Weights of a small GPT-style language model, trained from scratch on English Wikipedia.
Architecture: rotary positions, tied embeddings.
Training: 245M tokens, 3742 steps.
MLP neurons of a small language model. Each row is named by its layer, matrix (gate and up: input weights) and neuron, and shows model dimensions 0-63. Each number is 200 + 20 x the weight over its row's rms, rounded and kept within 0 to 999. A neuron's up and down rows have the sign that makes its largest values positive.
After each neuron's rows, "fires in" lists the words (lower case) most often at its 100 highest values on Wikipedia text that the model never trained on.

L8.gate357,225,213,183,169,204,207,201,170,195,202,174,197,178,186,191,218,179,213,184,223,202,177,196,211,209,195,190,194,219,225,173,271,243,211,244,178,197,195,185,221,196,200,238,239,194,252,214,176,198,206,197,193,221,206,222,201,159,190,209,176,207,186,188,196
L8.up357,199,200,178,196,216,228,215,247,196,185,231,220,219,183,182,188,236,189,217,212,217,196,184,191,207,243,229,227,221,170,196,221,189,190,205,203,205,203,181,196,205,185,166,172,218,192,193,196,185,239,219,231,195,231,194,211,166,206,205,198,169,224,227,163
fires in: "that", "said", "however", "because", "how", "realizes"

L8.gate114,199,188,218,218,176,215,210,180,198,189,185,242,193,177,223,202,216,210,210,214,229,184,222,231,221,214,189,200,188,169,203,214,205,206,220,174,186,200,179,181,213,190,186,211,212,183,181,190,211,194,205,189,176,170,206,186,192,158,223,245,220,231,213,182
L8.up114,223,191,216,197,209,203,217,185,158,216,237,180,247,217,222,208,188,217,233,197,222,220,214,229,228,217,175,226,231,191,212,203,162,181,161,238,204,210,210,220,205,200,178,241,207,193,191,204,200,202,244,183,183,213,169,216,201,195,177,245,176,193,179,219
fires in: "some", "several", "many", "various", "nine", "six"

L6.gate24,169,200,200,182,164,181,215,247,196,178,192,205,191,186,238,215,153,190,207,230,242,205,218,263,189,210,193,221,184,196,212,249,208,189,209,196,198,211,196,224,219,186,195,212,181,180,210,230,213,165,195,224,208,190,199,216,164,194,200,205,222,178,219,221
L6.up24,199,221,194,185,203,204,224,168,166,182,207,208,224,191,207,217,165,194,212,188,164,168,176,158,207,233,172,219,200,213,200,194,190,184,200,185,244,218,221,213,204,188,205,190,206,235,200,202,236,218,202,178,168,213,182,199,211,197,172,197,239,201,177,176
fires in: "four", "six", "two", "different", "five", "many"

L2.gate212,207,217,202,203,145,183,227,196,180,186,191,173,218,183,187,156,186,217,164,232,195,216,189,195,218,233,214,217,196,182,164,181,198,203,203,190,167,198,215,211,198,239,209,195,188,223,201,190,193,161,205,218,197,182,190,237,188,200,180,205,199,231,199,190
L2.up212,178,224,176,212,205,179,152,234,242,201,219,172,170,176,170,209,219,233,236,209,169,219,175,208,226,203,193,208,180,181,151,180,207,208,200,238,210,201,217,202,219,209,172,200,204,170,201,191,214,215,211,215,201,201,190,190,204,219,174,172,190,206,210,209
fires in: "at", "kg"

L2.gate138,215,192,208,199,161,194,211,216,180,218,191,200,204,224,206,227,198,174,210,208,199,185,196,240,189,237,209,185,222,160,175,190,168,176,181,210,219,202,225,211,218,197,184,220,180,199,188,229,141,192,218,212,227,191,218,192,211,196,204,203,205,179,184,220
L2.up138,191,237,197,185,216,192,201,229,181,192,213,169,189,218,206,202,211,164,198,224,215,187,231,216,195,232,218,194,172,216,201,202,170,198,205,177,146,201,214,186,218,183,196,209,221,204,209,231,198,198,213,206,209,226,174,163,197,186,196,211,222,191,215,206
fires in: "census", "population", "candidate", "election"

L7.gate278,217,198,240,198,227,178,190,199,213,175,208,189,199,215,200,213,235,208,239,201,195,193,182,177,254,204,178,164,217,222,171,182,228,200,186,211,181,191,202,211,245,206,232,201,184,197,202,176,198,189,205,207,196,212,221,189,185,172,141,195,234,213,201,196
L7.up278,182,202,166,228,171,167,188,209,215,233,197,201,165,198,206,206,194,185,189,188,199,198,216,161,217,179,181,203,192,179,192,214,196,183,191,217,214,232,201,209,187,181,201,199,176,200,194,238,223,214,211,181,214,229,189,202,201,203,218,192,190,187,197,235
fires in: "art", "artist", "michael", "artemisia", "artists", "video"

L2.gate340,194,201,223,214,199,182,242,190,205,206,145,210,228,210,201,210,177,195,211,207,188,185,203,215,232,149,225,215,195,231,189,239,180,193,221,185,223,200,171,227,187,182,213,158,211,194,204,183,215,209,223,201,197,201,227,221,206,174,203,173,204,225,199,165
L2.up340,143,221,191,183,229,205,210,167,188,185,203,198,228,209,202,183,201,165,174,196,258,204,174,204,221,187,210,203,207,180,181,236,172,168,176,174,191,196,184,182,186,155,191,213,196,193,188,191,222,216,192,189,166,185,215,204,222,205,212,183,220,201,199,189
fires in: "their", "its", "his", "preceded"

L8.gate44,220,200,190,188,191,203,239,220,178,220,195,213,240,196,227,204,208,224,217,180,231,216,206,200,226,185,225,199,199,204,175,211,198,162,175,204,233,223,201,211,203,185,228,231,169,175,185,203,208,239,210,208,221,203,219,194,152,211,192,191,203,188,197,173
L8.up44,181,200,201,193,210,204,216,203,205,198,216,198,209,190,234,191,175,204,186,234,204,190,199,175,241,202,178,223,200,186,191,231,211,220,165,189,168,210,216,194,175,183,228,200,186,231,195,178,225,224,187,181,148,179,204,210,180,202,204,205,184,159,243,188
fires in: "and", "it", "have", "has", "had"

L7.gate10,201,201,210,219,211,226,215,213,249,182,216,211,196,212,242,197,181,226,201,212,197,224,174,213,191,172,183,225,220,188,214,216,209,220,207,173,214,218,178,206,200,218,210,193,218,197,209,185,216,185,227,183,228,192,212,185,200,171,236,225,169,183,188,218
L7.up10,212,201,229,167,178,210,204,187,199,163,171,170,224,183,216,214,181,206,227,200,173,214,189,203,166,207,175,173,207,241,224,198,195,193,200,189,220,214,214,197,188,201,225,201,203,182,191,180,187,217,211,211,162,197,195,193,187,177,201,171,200,216,162,202
fires in: "part", "party", "particular", "parties"

L7.gate300,177,233,236,182,206,159,226,197,225,193,165,220,220,197,206,176,181,187,224,206,237,179,172,237,190,206,196,233,217,198,187,210,205,170,187,161,207,183,206,220,206,184,191,202,167,214,207,177,219,219,173,199,210,170,185,214,204,174,192,187,196,187,200,189
L7.up300,192,203,215,189,164,213,200,211,215,177,192,214,215,215,201,191,168,191,222,231,183,185,226,263,186,174,177,219,191,201,215,224,217,200,249,225,263,223,189,172,171,220,182,208,219,212,202,212,224,198,199,229,188,241,182,218,208,227,220,189,206,217,228,236
fires in: "four", "three", "eight", "five", "six", "few"

L7.gate444,175,211,214,214,193,203,182,212,188,209,213,203,208,198,167,229,190,209,208,188,205,195,210,221,212,208,173,209,196,231,193,215,160,189,223,174,222,177,187,207,162,204,223,210,188,189,189,204,230,182,195,224,170,225,203,167,188,188,223,193,183,237,220,166
L7.up444,191,176,202,160,185,225,210,213,193,190,206,196,174,209,207,196,193,180,172,223,234,220,225,196,172,171,187,242,216,199,218,208,209,255,208,199,199,172,201,220,216,200,199,234,174,196,187,209,212,177,175,185,198,189,190,214,207,171,206,186,210,178,190,256
fires in: "some", "other", "several", "many", "any", "others"

L8.gate442,173,237,181,223,227,214,216,214,185,220,185,251,174,222,238,211,204,216,213,165,211,242,199,187,197,186,237,213,217,191,171,250,182,202,218,224,191,205,241,221,236,176,201,201,196,187,205,201,225,201,247,207,192,207,219,169,190,230,175,202,162,207,194,222
L8.up442,165,179,204,176,202,200,194,249,197,199,202,209,190,223,200,192,165,209,175,211,170,209,202,168,219,171,178,181,186,186,180,206,211,190,181,231,205,180,177,210,215,194,217,250,158,203,171,221,208,222,245,192,192,221,190,196,192,179,206,215,199,197,187,220
fires in: "it", "northern", "guitar"

L2.gate74,209,235,182,210,187,243,258,163,216,159,196,181,202,226,214,164,220,233,231,150,189,191,181,205,213,195,176,169,204,201,145,188,203,244,170,175,184,214,218,185,180,201,223,186,188,185,222,194,180,188,188,226,217,190,202,180,153,179,181,217,192,187,210,180
L2.up74,197,218,235,213,235,211,200,185,204,157,245,171,214,177,216,192,206,229,251,184,159,203,205,198,203,215,207,175,218,174,165,208,186,204,201,199,222,210,202,205,223,188,226,220,217,160,205,168,201,185,222,215,228,171,209,172,208,230,172,204,192,213,185,213
fires in: "at", "described", "contributions"

L6.gate412,209,218,193,210,213,192,248,210,204,189,159,210,211,215,237,156,177,196,238,170,229,226,186,211,219,178,218,209,213,170,186,232,208,202,171,162,201,152,214,205,190,189,178,218,221,189,203,142,193,209,177,205,186,227,244,202,178,194,203,212,200,223,176,202
L6.up412,219,200,210,156,212,173,231,227,211,208,211,192,205,239,200,195,207,225,201,168,220,231,218,208,221,182,189,183,189,180,223,184,231,231,189,181,209,190,243,162,166,208,204,179,209,198,174,161,199,215,181,204,228,190,226,224,191,236,193,216,203,222,205,158
fires in: "he", "several"

L6.gate329,226,186,207,227,207,168,227,195,182,206,213,187,222,224,227,174,222,224,205,226,192,216,170,211,167,198,221,177,180,213,165,201,186,159,199,231,177,231,226,218,187,167,212,175,194,229,219,187,186,213,212,215,199,194,218,204,183,206,187,223,204,207,181,174
L6.up329,231,192,197,222,201,225,218,195,215,191,195,197,212,171,199,210,209,197,204,216,158,214,171,190,179,209,221,218,168,190,182,181,211,201,197,193,212,174,182,203,213,169,175,233,156,202,190,220,203,182,231,195,210,202,175,201,241,210,183,206,206,207,204,198
fires in: "known", "described", "collection", "college", "distributed", "referred"

L6.gate204,208,211,220,189,203,194,230,214,214,210,219,182,196,206,187,189,210,218,167,225,216,202,219,199,212,236,224,204,163,238,220,237,215,222,163,213,189,181,217,193,206,190,155,188,189,187,189,201,218,203,194,203,216,232,203,176,170,195,189,233,190,256,201,200
L6.up204,182,170,190,178,191,222,178,238,220,207,181,211,203,192,213,196,205,206,228,204,132,197,172,191,240,184,189,200,205,193,215,198,176,207,206,195,175,195,206,180,217,215,227,219,205,225,203,162,217,219,161,241,209,191,222,159,173,194,227,207,187,156,239,211
fires in: "had", "has", "have"

L2.gate310,202,212,171,206,178,201,213,211,193,217,178,224,197,218,230,196,202,214,201,199,210,217,175,201,179,182,176,184,211,181,159,185,171,218,153,195,184,198,194,179,168,210,177,209,162,201,202,221,209,171,197,204,197,171,195,222,196,186,213,191,167,221,201,211
L2.up310,222,208,182,233,186,227,202,201,181,217,191,195,212,204,228,170,218,189,193,199,201,189,203,196,203,189,202,170,209,201,191,182,189,176,213,180,206,221,258,216,212,201,249,185,178,214,203,221,215,192,221,201,194,180,226,174,181,195,201,188,227,208,204,207
fires in: "is", "department", "municipality", "2020"

L7.gate207,209,197,198,167,218,208,231,209,208,188,221,206,236,194,233,168,196,203,202,248,220,210,172,171,172,211,179,187,211,189,176,226,198,188,186,221,206,205,181,204,221,162,213,166,162,199,229,200,200,185,209,184,209,215,224,208,191,189,205,201,165,220,204,238
L7.up207,200,232,216,179,180,228,196,192,207,221,233,207,181,214,196,187,173,199,212,229,195,181,187,180,173,166,200,195,182,202,207,205,198,213,183,177,210,226,177,239,178,197,171,206,200,214,187,201,222,187,212,179,222,209,194,210,203,238,217,179,200,200,179,219
fires in: "most", "major", "four", "five", "three", "different"

L6.gate307,168,204,203,204,213,251,210,214,194,208,213,192,157,188,194,197,180,169,215,225,188,221,177,198,202,174,208,232,186,193,204,178,210,235,211,159,169,199,214,202,198,209,167,187,175,183,175,157,214,177,203,216,215,198,202,179,231,153,219,173,203,197,185,188
L6.up307,186,209,190,196,197,186,211,240,218,204,235,209,202,229,192,194,213,185,195,181,251,187,193,170,222,188,197,181,205,225,169,214,226,203,182,191,191,228,194,207,213,227,211,165,189,147,193,204,188,234,209,214,228,221,233,158,221,198,179,202,235,208,198,187
fires in: "he", "held", "she"

L2.gate26,183,228,168,181,204,225,184,226,211,188,209,228,188,217,191,196,171,194,199,186,180,233,229,196,209,218,188,208,219,192,192,206,167,194,183,161,163,190,171,192,188,204,217,203,185,226,217,198,190,201,172,159,213,185,191,225,180,178,201,182,160,174,214,180
L2.up26,202,180,235,224,192,192,192,224,212,238,221,197,188,183,224,198,179,182,230,244,227,224,181,212,183,184,196,226,205,180,225,172,235,231,206,194,195,177,159,227,206,192,189,189,209,216,189,191,193,204,222,207,219,202,191,172,213,221,210,196,262,214,256,179
fires in: "league", "round", "left"

L2.gate100,193,236,193,202,176,189,191,201,212,214,220,224,230,219,214,179,213,180,230,206,211,196,213,220,179,155,211,217,210,177,192,211,161,204,180,215,150,237,176,223,170,210,208,200,213,176,237,213,195,185,215,192,204,194,175,197,219,171,179,182,188,160,174,187
L2.up100,205,205,249,231,194,206,195,232,190,182,191,191,250,185,195,207,212,202,190,218,222,205,230,188,178,178,197,220,217,195,208,176,221,210,197,174,195,201,228,233,192,177,194,181,189,214,202,218,174,188,241,181,198,214,218,199,196,191,167,196,218,227,190,189
fires in: "town", "north", "south", "league", "census", "back"